Part of a small language model's weights.
Size: 9 layers, vocabulary 2505, 7.86M parameters.
MLP neurons of a small language model. Each row is named by its layer, matrix (gate and up: input weights) and neuron, and shows model dimensions 32-159. Each number is 128 + 24 x the weight over its row's rms, rounded and kept within 0 to 255. A neuron's up and down rows have the sign that makes its largest values positive.
After each neuron's rows, "fires on" lists the tokens most often at its 100 highest values on Wikipedia text that the model never trained on.

L4.gate137 [188 120 134 133 153 140 128 152 111 166 133 160 121 156 139 162 133  94  99 102 142 131 130 110 140 128 131 131 141 154 124 150 145 123  73 172 163 132 173 138  98 116 130 109 138 154 108 136  98  97 118  80 130 123 182 104 137 121 118  94 152 140 134 129 124 144 163 114 133 152 158 147  97 139 114 134 129 150 148 124 127 114 112 113 141 175 116 162 150 129 111 118 117 110 146 129 106 174 110 128 147 140 130 134 106 160  81 173 168 149 121 140 137 110 147 134 103 157 122 140 113 120 123 188  87 117 148 144]
L4.up137 [113 138 139  86 135 128 154 130 148 147 118 141 120 126 139 158 132 127 137 120 157 131 152 124 117 138 157 115 129 118 138 117 153 151 133 126 125 155 119  80 107 150 139 155 137 126  98 113 112 116 107 138 182 113 171 151 126 170 115 136 128 163 110 117 128 126  94 109 146 138 153 110 120 142 161 144 106 181 130 124  78  70 154  92 127 141  83  94 113 103 148  96  96 128 159  94  74 178 180 106 118 137 127  68  95 139 122 125  95 135 121 109 112 104 124 133 107 105 140 110 107 137 139 113 151 112  83 118]
fires on: " which", " and", "-", " that", " if"

L4.gate411 [165 131 146 113 115 143  93 125 156 150 133 130 146 144 137 131  95 148 161 118 154 177  95 116 160 118 120 110 155 135 113  94 119  79 170 154 112 111 127 184 151  99 130 144 137 115 166 151 109  93 132 179 139 129 108  96 118 114 184 162 135  94 133 112 144  70  91 125 125 123  87 117 116 125 146 168 115 120 132 130 166 148 116 115 210 142 101 128 121  99 120 111 158 164 150 115 129 132 110 133 122 145 121 177 135 105 178 106 142 105 122 138 154 104 120 159 150 164 120 127 111 139  95 125 136 117 103 136]
L4.up411 [116 159 130 102 113 117 153 157 110 135  93 123 123 103 136 101 143 122 144 126 114 158 104 108 127 114 192 140 155 112 133  97 166 131 121 138  99 143 115 122 173 115 107 132 126 122 157 129  91 109 136 134 111  97 125  85 124 130 110 155 113  75 157 143 186  82 118 105 158 134  73 103 129 122 123 153 134 128 109 154 143 125 114 105 132 138 111  80 133  99 131 142 152 147 134  86 127 195 126 149 137 152  96  92 140 149 134 105 111 132 157  96 107 123 106 177 129 141 141 127 126 127 116 112 155 104 144 156]
fires on: " Japan", " Scott", " Germany", " England", " London", " UK"

L6.gate677 [ 72 136 156 161 139 121 165  86  60 114 137 142  97 129 134 114 118 176 101 130 129 132 122 163 128 155 125  85 113 131 107 115 146 162 142 140 108 110 111 108 117 135 116 102 158 128 136 191 109 134 108 142 100  92 147 134 163 117  78 117 158 123 108 161 139 131 132  83 126 154 127  99 125 112 197 122 127 134  86 147 152 117  92 149  70 126 142 126 117 172 142 113 112 154 147 126 126 163 125 132 136 151 179  94 153 115 117 112 115 123 152 139  78 152 136 128 135 146 111 100 109 126 102 111 104 115 112 114]
L6.up677 [111 148 133 108 115 104 145  90  57 145 138 130 136 148 169 134 103 153 101 120 120 134  93 169 163 138 120 101 160 124 134 104 111 121 127 158 134 147 143 166 103 113  99 124 141 140 124 100 129 138 134 108 127 118 154 156 116 161  99 132 122 125  93 137 102 131 135 107 130 144 130 146 116 120 124 125 118 106 169 164 148 107 125 120  84  90 138 137 140 160  75 110 163 102 143 122 131 128 118 101 138 155 191 129 142 118 163  80 145 154 140 137 109 120 119 123 161  76 150 121 109 112 139 126 107 125 119 159]
fires on: "\n", ",", ".", " station", " m"

L6.gate556 [137 118 121 117 131 168 141 128 143 117  60 132 132 116 118 125 126 132 131 154 128 129 108 128 133 109 135 161 115 103 112 104 156 143  80 104 141 115 118 130 126 127 133 107 126 151  85 154 107  70 110 115 124 103 103  94 168 123 113 133 143 124 121 141 141 125 138  94 144 165 154 136 172 173 113  97 135  91 143 134 177 119 103 123 124 129 127 118 136 148 150 109 135 134 103  82 145 126 113 100 177 134 129 122 133 130 142 214 100 168 100 108 115 142 167 151 116 129 154 159 119 101 113 130 167  71 134 132]
L6.up556 [168 127 135 134  93 149 116 129 148 142 109 120 129 105  93 153 147 158 153 129  90  95 123 131 149 119 128 127 151 125 125 107 126 139  82 147 156 150 100 143 102 133 131 134  77 158  90 128 131  79 104 126 150 105  78 179 150 139  94  99 119  98 138 131 103 149 107 101  82 172 194 125 173 135 119 138 144 150 117 141 105 122 103 140  78 151 128 120 135 168 119 100 127 104 125  94 145 132 117  90 141 125 118 156 107 157 143 135 114 142 104 140 137 119 114 164 151  95 111 129  96 110 150 124 148 104 142 124]
fires on: ",", ").", ".", " part", " is", " and"

L4.gate89 [ 99 119 142 103 152 151 115 104 154  94 129 137 119 106 147 153 112 150  84 133 105 147 157 125 142 105 121 126 100 127  63 141 131 134  82 151  82 155 157 108 114 119 180 178 136 159  94 121 136 153 117 131 153 114 153 101 204 120 157 141 164 106 159 116 135 157  93 148 147 162 168 132 113 103 102 118 115 139  98 124 160 145  98  98 129 127 123 162 142 155 112 123 108 112 138 165 121 138 183 128 141  96 129 156 142 114 131 170 165 128 119 120 135 127 107 163 157 100 126 107 128 119  66 135 100 130 119 154]
L4.up89 [135  94  99 168 108 157 163 165 112 143 103 115 117 134 133 144 146 142 102 107 151 147 121 122 106 115 136 121 152 116 127  83 144  89 148 128 124 128 173 166 102  96 102 129 132  99 133 103 128 130  95  83 138 135  95 105 136 140 110 133 103 104 144  95 104 168 117 106 171 147 130 131 154 141 154 120 119 129 104 126 113 136 122 134 110 110 148 125 128 152 140 114 100 143  83 146 125 128 155 152 183 159 111 143 136 178 114 140  98  98 116 137 148  69 153 137 178  74 187 169 106 119 137 145 166 191 150 116]
fires on: " after", " After", " following", "fter", "ile", "uring"

L4.gate465 [163 160 128 112 152 129 150 124 147 133 138 126 133 152 169 128 161 139 164 104 112 142 158 105  96 155 114 162 131  97 186 118 152 116  93 154 147  94 130 121 111 118 146 125 150 142 153 130 135 100 170 134 112 110 138 142 122 153 112 146 108 147 128 135 156 165 131 129 100 135 144 140  96 163 142 108 118 110 119 165 108 108 156  96 155 116 126 164 105 131 137  96 152  94 129 139 126 131 141 131 109 148 100 149 117 132 133 170 158 163 130 140 124 134 118 131 129 123  70 140 117 140  82 176 117 130  96 150]
L4.up465 [143 142 172 141 135 125 153 100 172 105  99 151 173 139 167 120 106 115 102 154 161 155 129 164  99 103 101 184 149 146 155  98 145 165  62 100 123 110 136 117 159 147 165 130 139 148  94 114 133 133 147 130 121  87 122 129 125 175  88 173 113 119 134 149  91 156 136 127 117 104 115 150 128 158 117 108 120 147 135 155 123 151 145 125 136 140 132 135 122 133 147  57 144 120 132 122 108 110 120  93 101 121 124 159 109 145 114 101 157 112 153 105 113  95 131 157 140 100  82 149 129 149 126 130 124 127 106 161]
fires on: " who", "ing", " that", " which", ",", " |"

L4.gate188 [139 158 125 128  94 149  76 129  77 105 134  93 181 108 154 103 104 158 132  94 115 120 145 109 168 129 131 147 126 125 114 132 142 139 156  98 142 143 148 138 120 124 128 174 163  98 180 176 139  93 120 171 104 141 119 102 109 116 167 109  78 120 127 110 101 111 131 143 160 161 128 136 123 141 137  80 136 147 149 130 133 102 116 169 113  96 102 117 134 117 163 103 115 130 101 106 118  88 138 136 151 146 138 170 125 151 160 155  98  94 156 150 110 145 159 132 104 142 170 140 111 138 120 143 138 141 122 127]
L4.up188 [120 143  91 128 123 120 122 130 114  89 128 112 121 152 152 168 121 124 104 106 195 145 109 155 164 112 108 122 116 147 133 180 140 111 159 138 147 137 119 120 113 174 130 131 125 169 184 143 173 117 116 132 154  98 125 163 116 118 179 128  82 106 101 112  94 145  95 131 115 162  97 148 108 137 138 120 150 100 136 154 122 145 146 158 122  90 125 110 160 147 123 130 138 108 103 114  96 126 112 133 110 158 114 133 121 107 208 119 129 110 142 128 131 152 117 107 147 142 120 125 142 137 148 160 155 136 132 118]
fires on: ",", "O", "N", "G", "U", "ict"

L4.gate550 [104 118 123 151 167 108 102 127 126 109 147 143 157 117 148 126 165 136 136 143 142 132 165 113 144 137 128 129 139 168 132  76 144 100 146 134 134  70 105 105 145 103 179 123 151 168  83 129 102 138 105 107  95 107 142 100 135 150  96 140  64  83 149 142 124 123 148 111 136 150 114 111 111 123 128 137 142 110 153 122 166 152 133 141 183 108 135  99 103 100  91  82 105 111 135 115 131 112 182 132 144  99 108 114 110 127  93  90 149 121 123 150 113 109  91 138 123 102 114  85 111 161 114 138 118 139 137 115]
L4.up550 [143 145 130 152 125 137  84  97 175 133 125 154 154 117 122 137 181 123 158 121  70 110 131 109 152 139 118 129 120 117 147 144 114 141 104 132 111 137 120  97 172 145 183 126 138 154 114 125 150 111 130  95  96 104 124 181 123 115 145 136 121  88 123 147 103 122 164 134 115 164  93 130 120 101 145 164 161 132 128 166 126 143 143 124  78 157 112 123 125  95 101 167 130 135 143 132 128  84 153 128 149 121 112 128 171 106  98 127 104 113 128 175 156 160  92 136  94  92 143 149  96 101  71  97 143 135  80 125]
fires on: "6", "7", "8", "5", "9", "4"

L4.gate522 [ 85 106 133  76 115 144 135  99 124 133 125  99 116 179 130 148 181 155 127 126 167 122 188 134 100 104 189  92 103 137 116 145  96 129 133 104 146 173 122 114 146 108 143 140 153 129 162 119 121 128 116 117 137 111 149 130 150 110 109 189 142 118 104  77 170 141 135 147 122 139  93 160 135 141 120 153 122 117 125 147 101 122 126 131 146 125  95 156 126 136 102 129 113 164 166 121  96 148 108 117 117 167  78 117 147 127 107 153  91 139 127 118 111 102 107 109 123 114 105 102 102 116  85 151 124 132 145 131]
L4.up522 [117 142 123 125 150 132 137 144 100 128 115 145 109 132 139 110 113  54 125 102 129 135 162 143 107 115 121 104 139  93 120 145 155  80  77  96 110 130 152  89 158 145  94 187 121 149 123 150 144 152  99 129 100 125 100  98 160 109 130 131 159 127 142 121 119 119 152 139 108 176  96 176 148 128 122 106 108 124 149 146 112 144 125 101 154  49 129 140 128 119 127  81 127 134  92 153 117 153 135 167 102 133 105 147 169 115 120  98 154 116 116 141 124 158 144 167 150 120 135 145 118 117 123 110 100 129 112 116]
fires on: "F", " It", " as", "\n", " /", " by"

L6.gate599 [132 124 100 154 120 116 109  72 126 132 114 147 139  66 145 100 130 159 110  93 183 103 153  92 120 119 116 135 138 122 138 129 152 161 102 143 138 185 107 114 103 156 125 120 143 141  81 136 133 114 121 126 154 134 124 146 139 129 108 139 145 125 139 116  97  91 114 132 111 155 148 137 119 155 154 129 123  62 162 190 122 163 136 133 134  98  78 139  95 125  98 107 125 145 147 146 150  95 137 188 131 165 153 139  79 108 128 129 111 130 102 129 164 115 117 172 119 123 129 141 146 165 120 142 144 144 128 109]
L6.up599 [139 174 121 171 155 150 131 125 113 150 109 142 131 101  92 104 160 145 161 131 172 111 121 128 162 175 102 157  94  98 164 128 117 130 166 174 185 134 111 125 142 135 135  75 142 117 134 115 134 133 129  66 137 139  93 171  89 107 129 154 106  79 143 151 119 105 112 176 117 134 135 152 101  95 102  90 123 101 147 138 115 124 149  93  74 115 108 131 119 125 114 112 145 129  79 152 110 103 185 157 107 125 124 105 121 135 140 113  97 150 126 139 141 129  92 155  90 112 127  75 170 171 123 147 125 130 153 129]
fires on: ".", ",", ")", " in"

L6.gate232 [155 116 134 140 159 120  96 154 170 120 166 129 131 136 175  96 142 166 118 163 114 106 148 123 158 138 143 110 112 137 133 142 119 161 145  92 111 113  74 104 150 142  93 111 117 116 130 106 150 146 174 148  87 124  94  93 106 131  74  97 150 129 127 147  85  94 169 136 147 114 167 152 127 154 112 136 150 168 147 131 104 119 150 118 159 106 145 133 144 123 125 109 133 106 144 113 114 129 114 132 112 153 106 107 127 103  91 150 147 122 141 130 176  96 115 143 146 126 159 124 127 136 159 127 138 140 101 121]
L6.up232 [100 154 179 167 118  94 115 117 173 150  98 129 156 108 174 135 159 144 129 141 107 137 145 176 163  99 113 149 159 156 119 146 110 134 163 161 125 101 140 157 122 132 134 155 137 169 138  96 113 126 129 184 144 105 130 141 111 151 128 135 150 112 189 127 108  88 141 161 123 121 145 144 104 115  94 107 171 139 126 161 126 148 157 106 132 108 159 116 131  91 185 139 117 117 179 155  86 119 126 156 117 113 134 146 110 120 118 141 121 163 112 122 163 145 127 128 147 124 106  98 131 131 127 140  99 142  93 162]
fires on: "un", "ov", "on", "he", "o"

L6.gate448 [144 136 123 158 137 129 151 148 152  95  72  78 105  78 130 129  83 140 153 123 101 167 105 145  95 117  98 153 124 140 152 119  81 143 131 138 130 128 158 105 103 124 116 100 119 125 128 130 102 153 138 131  98 116  77 152 147 142  92 107 166 134 138 147 147 139 132 155 125  74 157 105 123 142 118 137 112 128  92 135 159 148 126 171 101 148  85 142 122 123 129 128  89 159  92  89 118 132 136 122 118  75 163 133 132 147 121 160 138 105 119 115 137 147 143 117 126 126 114 111 117 135  91 177  93 107 154 146]
L6.up448 [149 107  89 153 141 135 157 111 168 106  65 113  93 118 155 161 127  99 112 113 157 129 142 106 118 134 142 158 115 142 119 125 120 145 115 132 103 114 165 131 126 110 122 134 146 122 144 140 117  93 114 132  92 121  88 124 106 145 133 109 131 138  86 114 139 113 119  78 150 101 123 115 133 149 130 121 104 123 101 145 131 137 121 176 137 135 118 137 121 151  98 136 132 158 143 137 120 176 155 154 113 128 144 152 135  83 143 145 158  95 151 106 132 140 145 162 132 137 133 102 140 131 126 132  96 173 141 140]
fires on: "ent", "nd", "V", " V", "G"

L4.gate286 [138 113 113 169 107 131 111 121 135 114 157 142 133 135 157  80 131 132 190 171 117 139  93  98 149 152 138 139 145 135 125 108 157 128 172 121 124 123 128 104 136  92 156  90 135 141 119 110 120 158 136 114 127 117 105 150 159  87  95 153 131 109 143 105 139 153 103 146 142 116 144 114 130 126 131 173 125  98 103 138 143  98 168 119 161 170 161 128 111  88  92 142 136 102 192 145 129 169 173 129 128 146 143 108 120 181 117 130 152 189 157  86 150 123 137 117 143 102 101 104 127 109 125 159 142 130  57 140]
L4.up286 [147 128 127 162  89 156 118 119 129 156 115 148 125 136 110 116 130 118 113 144 113 148 156 127 118 116 142  81 169 122 134 133 108 125 146 149 130  81 125 103 132 107 114  88 147 127  94 108  91 136 150 100 111 160 162 110 146 122  94 156 146 135 158 118 125 139 156 130 126 160 103 113 110 115 113  72 115 126 173 135 137 105 137 136 145 133 140 171 124 104  99 126 141 107 132 142 114 107 115 138 132 145 136 147  91 113 158 145  72 170 134 109 153 126 137 133 110 121 142 143 160 111 145  97  59 163 117 157]
fires on: " and", " of", " who", " that", ",", " re"

L4.gate841 [134 134 155 151 154 120  98 128 163 183 118 110 169 103 184 119 118 136 116 142 114 138 122 122 163 140 110 186 150 164 133  99 162  59 139  97 103 103 162 123 154 167 161 109 133 184 126 150 142 146  88 102 147  92 124 142 128 109 107 144 116 110 125 123 107 150  77 151 129 106 101 177 129 106 131 126 145 122 153 117 129  95 154 128 119 129 125 129  74 108 105  66 135 107 157 101 133 163 161 175 137 125 138 128 137 103  75 149 126 153 204 148 119 107 126 139 148  82 133 111  82 122  97 100 120 131 143 100]
L4.up841 [114 155 144 129 151  85  85 145  85 117 143 150 126 139  89 139 172 141 129 148 119 140 140  92 172 128 150 106 121 155 160 106 134 117 103 142 150 112 145 107 123 163 140 147 158 134 154 130 165 154 148  91 142 135 138 142 152 155  84 109 108 123 132 125 132 103 135 112 158 161 102  78 130 147  93 116 165 155 111 159 138 141  90 111 119 147 131 125 136 168 144 105 104 156 136 152 125 149 161  90 164 164 106  79 100 133 112 137 102 100 129 108  68 125 124 139 126 119 163 149 149 106  89 147 137 128 161 136]
fires on: "7", "4", "8", "5", "6", "9"

L6.gate402 [143 151 111 164 138 112 162  73 160 107  92 121 144 130 145 114 113 110 135 113 119 150 138 117 144 135  91 129 118 130 145 128 170 146 127 154 187 149 131 143 149 139 198 116 122 117 122 138  89  85 109 107 123 134 121 125 159 155 131 142 153 172 138 137 154 130 106 107 124 140 143 150 117 123 153 151 119 112 137 168 146 106 168 135 120  91 119 132  87 133 136 149 135 111  80 160 124 124  95 115 113 135 137 155 144 128 172 114 106 106  91 133 155 119 162 167 152 133 104 133 169 119 127 139 131 130 101 118]
L6.up402 [158 135 145 169 145  81 131  94 114 139 101 140 161 130 186 126 140 136 139 126 137 144 159 100 113 152 146 143 111 110 115 124  83 136 169 159 137 109 108 104 126 104 110 116 109 138 150  78 157 125 132 146  86 116 113 134 155 124 129 120  86 118 147 157 132 109 115 154 141 101 124 127  88 133 125  96 157 108 112 107 171 125  74 127 139 171 125 121 126 131 106 145 118 119  96 101 145 124 140 144  86 131 151 109 120 125 154 159 125 107 153 152 133 145 120 146  84 103 101 113 120 138 138 108 141 160 138 130]
fires on: ",", " the", ".", ")", ";", " |"

L6.gate877 [122 123 125 133 165 160 143 143 136 138 137 108 121 111 121 100 116 143  89 156 130 107 145 163  98 137 107 121 147 137 120 103 145  79 120 131 159 190 126  81 156 114 148 153 154 153 144 152 134 141 121 110 139 143 145 155 140 143 124 103 127  91  91 164 116  99 141 141 110 134 130 160 104 123 110 120 143 132 137 118 154 113 132  44 124  87  92 167 145 109  96 160  79 118 164 144 136 139  90 152 192 172 142 104 102 102 136 124 125 127 114 160 139 136 122 129 127  70  97 162 105 124 140 138 144 118 127  99]
L6.up877 [111  84 121 140 145 140 135 109 154 103 159 130  79 137 131 132 125 134 107 172 131 107 128 147 101 138 138  65  76 102  75 139  92 146 133 138 150 167 149 147 170 122 111 157 114 132 171 115 144 137 120 155 131 122 188 118 161 173 149  78 164 120 141 156  93 103 106 130 156 112 140  86 130 124 157 136 162 164 148 128 132  96  99  93 109 116  65 166 153 154 140 149 122 114 123 112 141 127 137 161 129 150 138 151 139 132 137 145 110 107  97 168 153 116 150 131 119 125 173 106  98 125 105 127  92 134  96 152]
fires on: " a", "anc", "l", " was", "ig", " an"

L6.gate34 [164 113 101  83 144 150 129 142 156  67 127  73 135 109 149 110 122 133 135 108 104 111 114 180  96 130 146 142 121 137 105  97 124 141 131 126 126 178 119 109  79 147  96 111 119 135 130 134  97 136 157 122 133 105  73 148  68 105  91 110 131 130 128 156  98 150 116 136 133 123 104 121 154 120 177 157 133 130 143 141  65 145 141 156 147 129 138 114 142 105 140 116 146 133 136 126 128 109 179 127 156 125  95 147  92 107  60  81 119 101 129 151  82 137 107 147 155 161 165 134  64 167 149 140 174 132 146 167]
L6.up34 [141 135  96 104 134 120 132 116 187 155 102 149 115 183 138 127 155 146 170 154 103 125 150 180 133 122 120 159 106 102 122 129 173  96 191 133 121 106 132 117 121 118 118 112 129 114 163  76 153 137 121 100 140 111 106  96 136 192 114 101 100 146 158 127 129 136 137 164 108 112 177 142  77 124 157 153 145 135 121 142 106 113 125 105 100 136  93 148 100 128 164 102 100 142 151 107 122 128 174 115 127  97 141 109 164 140 123 133 141  91 148 142 148 137  93 108 103 142 153 164 130 146 137 138 148 144 119 129]
fires on: "ing", "on"

L6.gate420 [102 172 138 151 107  88 161 126 144 139 129 117 159 164 142  88  89  74  75 100 120 144  87 175 112 118 120 172 124 145 141 142 171  57 118 132 137  88 142 176 107  93 114 103 141 118 124  90 119 120 132 118 129 120 146 131 130  89 128 163 118 150 148 154 138 183 120 121 136  91 114 127 132  90 100 147 154 128 133 128 124 107 115 157 122 119 147 169 112 106 116  79 140 130 132 123 137 132 135 140 155 118 136 109 148  72 147 163 106 105 159 145 180 134 164 128 107 144  94 128 108 140 132 183 152 138 147 134]
L6.up420 [ 99 129 107 124 138  68 132 153 160 154 132 154 108 178 154 133 127  98  99 100 141 115 104 153 133 119  93 171 160 113 119 127 157 111 123 167 126  96 158  83 123 152 132 129 117  94 128 155 143 140  92 130 127 176 138 145  97 113  91 128 135 171 123 170 136 102  93 131 111 100 128  80 101 104 120 122 124 144 157 106 104  93 136 152 141 126  80 162  83 115 131 114 129 123  95 140 146 104 123 137 112 108 108 152 115  93  90 111 104 133 126 146 142 125 135 149 137 142 112 147 121 112  71 146  82 130 138  87]
fires on: "ut", "ar", "n", "ig", "e", "is"

L4.gate893 [101 156 125 122 170 109 159 151 122 126 107 144 152 120 101 107 128 115  84 137 151 138 104 114 125 119 112 123 124 121 131 113  89 121 130 120 104 100 119 121 159 117  90 126 107 102 118 130 106 118 101 153 109 106 165 183 125 159 115 115 159 136  79 148 133 121 143 108 106 122 117 123 141 143 135 160 131  53 132 178 104 147  86 107 125 103 160 104  93 158 145 163 163 144 131 103 127 147 135 137 105 166 139 100 158 108 163 101 100 134 115 201 151  95 184 117 107 102 105 130 132 121 122  99 133 113  99  97]
L4.up893 [136 139 163 133 146 154 123  78 113 151 159 116 149 129 145 132  78 138 106 119  77 142 121 183 181 158 106  82 120 104 106 118  99 124 119 133 165 171 106 145 115 115 169 111 126 135 120  96 152 124 135 166 161 130  62 164 131 115 144 145 143  96 113  92 155 146 116 121 139 151 129 109 131 137 133 150 126 109 177 144  86 104 107 134 130 111 112 126 144 110 136 183 176 140  80 103 116 116 146 132 128 123 106 156 169 167 131 135 111 146 128 129 123 150 120 103 148 129 121 116  97 123 111 120  96 169  91 138]
fires on: "-", ",", "ese", " a", " in", "\n"

L6.gate583 [124 133  66 138 167 111 140 132  61 147 150 123 147 115  93 114 104 162 157 127 101  83 173 123 142 138 118 135 129 141  95 160 177 168  98 150 146 151 115 153 123 121 148 124 114 124 104 130 123 138 130 124 143 152 126 152 145 127 155 125 128 135 123 134 114 115 150 104 176 116 144 137 107 153 139 142 153  80 141 121 168 137 157 164 137  91 116 130  95 121 135 144  71 142 109 110 131 123 116  84 146 139 153 135 105  76 143 137 149 141  94 131 149 104 103 109 115 157 116 123 123 112 108 150 176 130 143 134]
L6.up583 [143 132 113 112 123 139 122 151  81 119 127 133 105 154 144 138 111 128 159 115 120 116 127 106 144 143 112  96 101 149 104 124 153 151 109 133 167 114 109 157 152 146 155 120  87 169 108 110 144 129 111 139 182 166 127 125 137 103 137  91 122 155  99 120 131 136  90 128 119 113 138 179 129 123 116 132 151  94 152 119 146 126 206 157 158 106 111 124 114 152 119 120 139 121 127 148 127 122  64  87 104 128 116 166 115  85 165 130 160 165 121 138 132 107 120 122 136 179 138 103 131 133  90 132 129 134 126 122]
fires on: "al", "ency", "t", "n", "ly", "ment"

L6.gate840 [115 137 147 124 124 113 154 128 149 107 158  76 192 121 132 138 114 120 101 109 176 114 107 125  87  87 150 139 127 122  78 116 147  70 125 189 107 132 153 137 127 157 136 103 160 161 110 122 108 134 148 120 117 106 113 141 101 142  89 126 109 132 111 135 154 126 137 138 115 121 113 108 119 106 108 140 142 177 141 164 119 150 144 133  76  93  73 162 102  74 114  93  90 100  97 127 121 109 163 132 140 132 109 106  79 102 178 108 131 132 175 155 137  80 149 142 185 122 116 134 135 157 139 150 146 116 138 168]
L6.up840 [116 130 168 139  99 129 143 115 167 115 108 132 127 149 112 130 137 106 126 132 203 112 113  80 111 107 138 129 135 127  88  83 137  80 131 169 128 156 122 155 106 171 105 114 119 150 121 150 125 138 125 128 141  83  86 117 108  87 116 125  99 141 110 122 169 130  94 108 102 122 118 115 114 108  96 136 130 179 157 148  90 127  96  97 118 105 144 157 111 106 128 108 117 125 133 162 135 124 109 137 120 113  75 156 130  86 162  90  91 120 138 137 147 118 127  85 164 137 131 161 130 120 118 123 163 163  99 136]
fires on: "ut", "ann", "anc", "n", "ult", "ay"

L4.gate384 [124 140 105  93 106  98 171  92 142 146 149  88 150 131 119 138 102 121 120 154 146 127 144 171 118 114 136 134 179 139 123 144 157 139 116 118 105 152 131  55 140  92 118  91 142 171 122 122  96 103 162 159 178  70 173 169 121 123 122  99 139 149  84 148 118 108 135 125 124 117 106 107 107 119 155 129 122 123 136 167 104 158  95 144 137 141 119 131 107 122 162 136 120 145 180 164  66 132 122 114 146 117 111 129 138 174 100  99 136 116 126 105 129 134 116 123 118 125 130  92 110 151 121 150 166 102 130 128]
L4.up384 [189 112 117 105 130  72 186  93 154 157 112 100 138 139 151 123  93 102 138 167 135 111 160 145 130 133 117 143 152 118 145  98 127 134 132  98  88  87 120  90 110 120  98  93 132 114 158 109 146 138 144 152 130 120 139 129 173 109 155  91 110 146 103 128 141 139 188 112 130 140  85 111 147 123 147 142 136 131 151 136 132 167 100 104 141 123 164 110  97 107 129 131 162 152 182 180  92 116 130 103  80 101  61 134 136 115 111 122 143  90 129 119 151 160 125 110 162 120 138 140 112 129  86 129 176 133 127 103]
fires on: "2", " the", "The", "1", "ing", "5"

L6.gate639 [112 164 128 128 132  74 137 109 100 178 115 132 138 123 166 133 160 102  99 151 123 142 126 134 113 104 142 123 112 149 123 163 101 146  99 104 121  94 135 135 169  89 139 111 184 154 127  89 133 135 140 139 114 125 129 164 159 131  78 134 128 126 153 145 116 180 108  97 168 158 105 137 126 113 154 132 165 181 155  94 143 132 126 126  89 149 133 150 148  56 148  68 124 150 107 117  73 109 180 159 149 122 121 102 138 143 110 143 119 106 147 146 128 132 115 137  95 118 132 123  94 120 141 154 157 110 109  96]
L6.up639 [132  88  89 133 128 117 125 113 167 129 138 114 107 131 131 145 121 159 136 138  75 108 137  80 156 133  95  91 121 148 160 113 109 120 127 130 142  60 137  84 143 106 159 114 137 140 140 148 149 123 132 150 131 120 134 166 166 141 118 100 142 125 136 171  94 133 121  94 147 158 103 107  96 118 160 176  89 120 136 130 147 116 124 142 136 131 204 114 127 136 162  92 129 131 111 139 122 143 150 160  85 122 106 140 157 122  84 125 135  97 110 139 192  79 112 126 108 136 132 138 124 134 124 117 159 153 115 139]
fires on: "on", "8", "6", "9", "1", "y"

L4.gate423 [ 91 147 144 111 113  98 157  96 134 114 143 140 126 101 115  98 150 119 104 132 132 107 129  99 122 118 146 188 132 116 144 130 136 109 136 110 106 127 156 138 141 177 161  95 173 123  82  90 137 146  81 143 153 133 103 136 114 129 140 158 117 124 113 131 125 142 135 103 104  82 151 140  85 116 148 113 173  87 143 135 144  62 131 102 146 105 112 137 114 151  93 165 120 142 170 132 126 182 123 177 121 109 118 108 138 107  99 146  78 108 126 139 161 169 187 153 136 111 104 122 147 120 110 137 138 129 137 123]
L4.up423 [109 138 139 102 157 141  97 110 106 169 159 125 156 140 157 151 157 147 137 132 133 117 146 114  94 112 169 106 129 137  94 140 117 132 104 133 132 136 109 129 181 153 132 126 141  96 127 100 154 131 141 140 110 115 163 131 147  98 159 150 132 100 108 112  87 103 114 111 134 106 122 133 128 134 138 131 101 126 158 116 138 111 101 140 131 108 137 123 125  96  94 120 161 160  93 111 169 120 139 142 157 146 145  79 159 113 136 130 137 113 107 135 164 120 128 109 127 124 164  80 129 130  96 115 112 178 156 163]
fires on: " first", " a", " an", " her", " Mar"

L4.gate68 [163  60 108 155 159 124 114  89 113 139 151 139 138  97  76 110 142 169 208 175 120 131 106 125 113 138 116 150 144 111 126 102 128 105 137 132 137 171 109  92 147 106 142 132 160 150 133 111 151 119 116 120 132 159 116 115 132 129 140 133 151 121 113 124 154 109 197 157 163 142 159 103 114 173 204 103 130 154 132  87 119 110 126 107 145 134  91 130 139 119 156 152 104 121  77 119 147 136 135 120 117 145 174 119 131 125 136  96 102  84 107 169 119 114  96 158 103 155 162 106 196 124 159 125 135 118 102 125]
L4.up68 [176  76 121 164 143 145 112  92 157 112 130 145 113 109 121 155 110 147 139 150 164 161  95 165 150 133 139 129 127 108 140 102 104 153 129 132 108 123 126 129 148 134 135 115 152 133 120 118 124 134  88 118 113 163 137 136 154 105 188 145 131 132 113 151 124 109 164 141 145 166 128 137 154 127 135 115 111 120 165  70 130  93 140 125 148 159  86 119 146 132 145 132 123 137  85 156 136 131 136 104 103 109 145 127 130 153 125 104 145 117 182 180  85 122 107 153 145 121 125 131 156 105 124 100  92  93  84 129]
fires on: " rec", " Rec", " contr", " sec"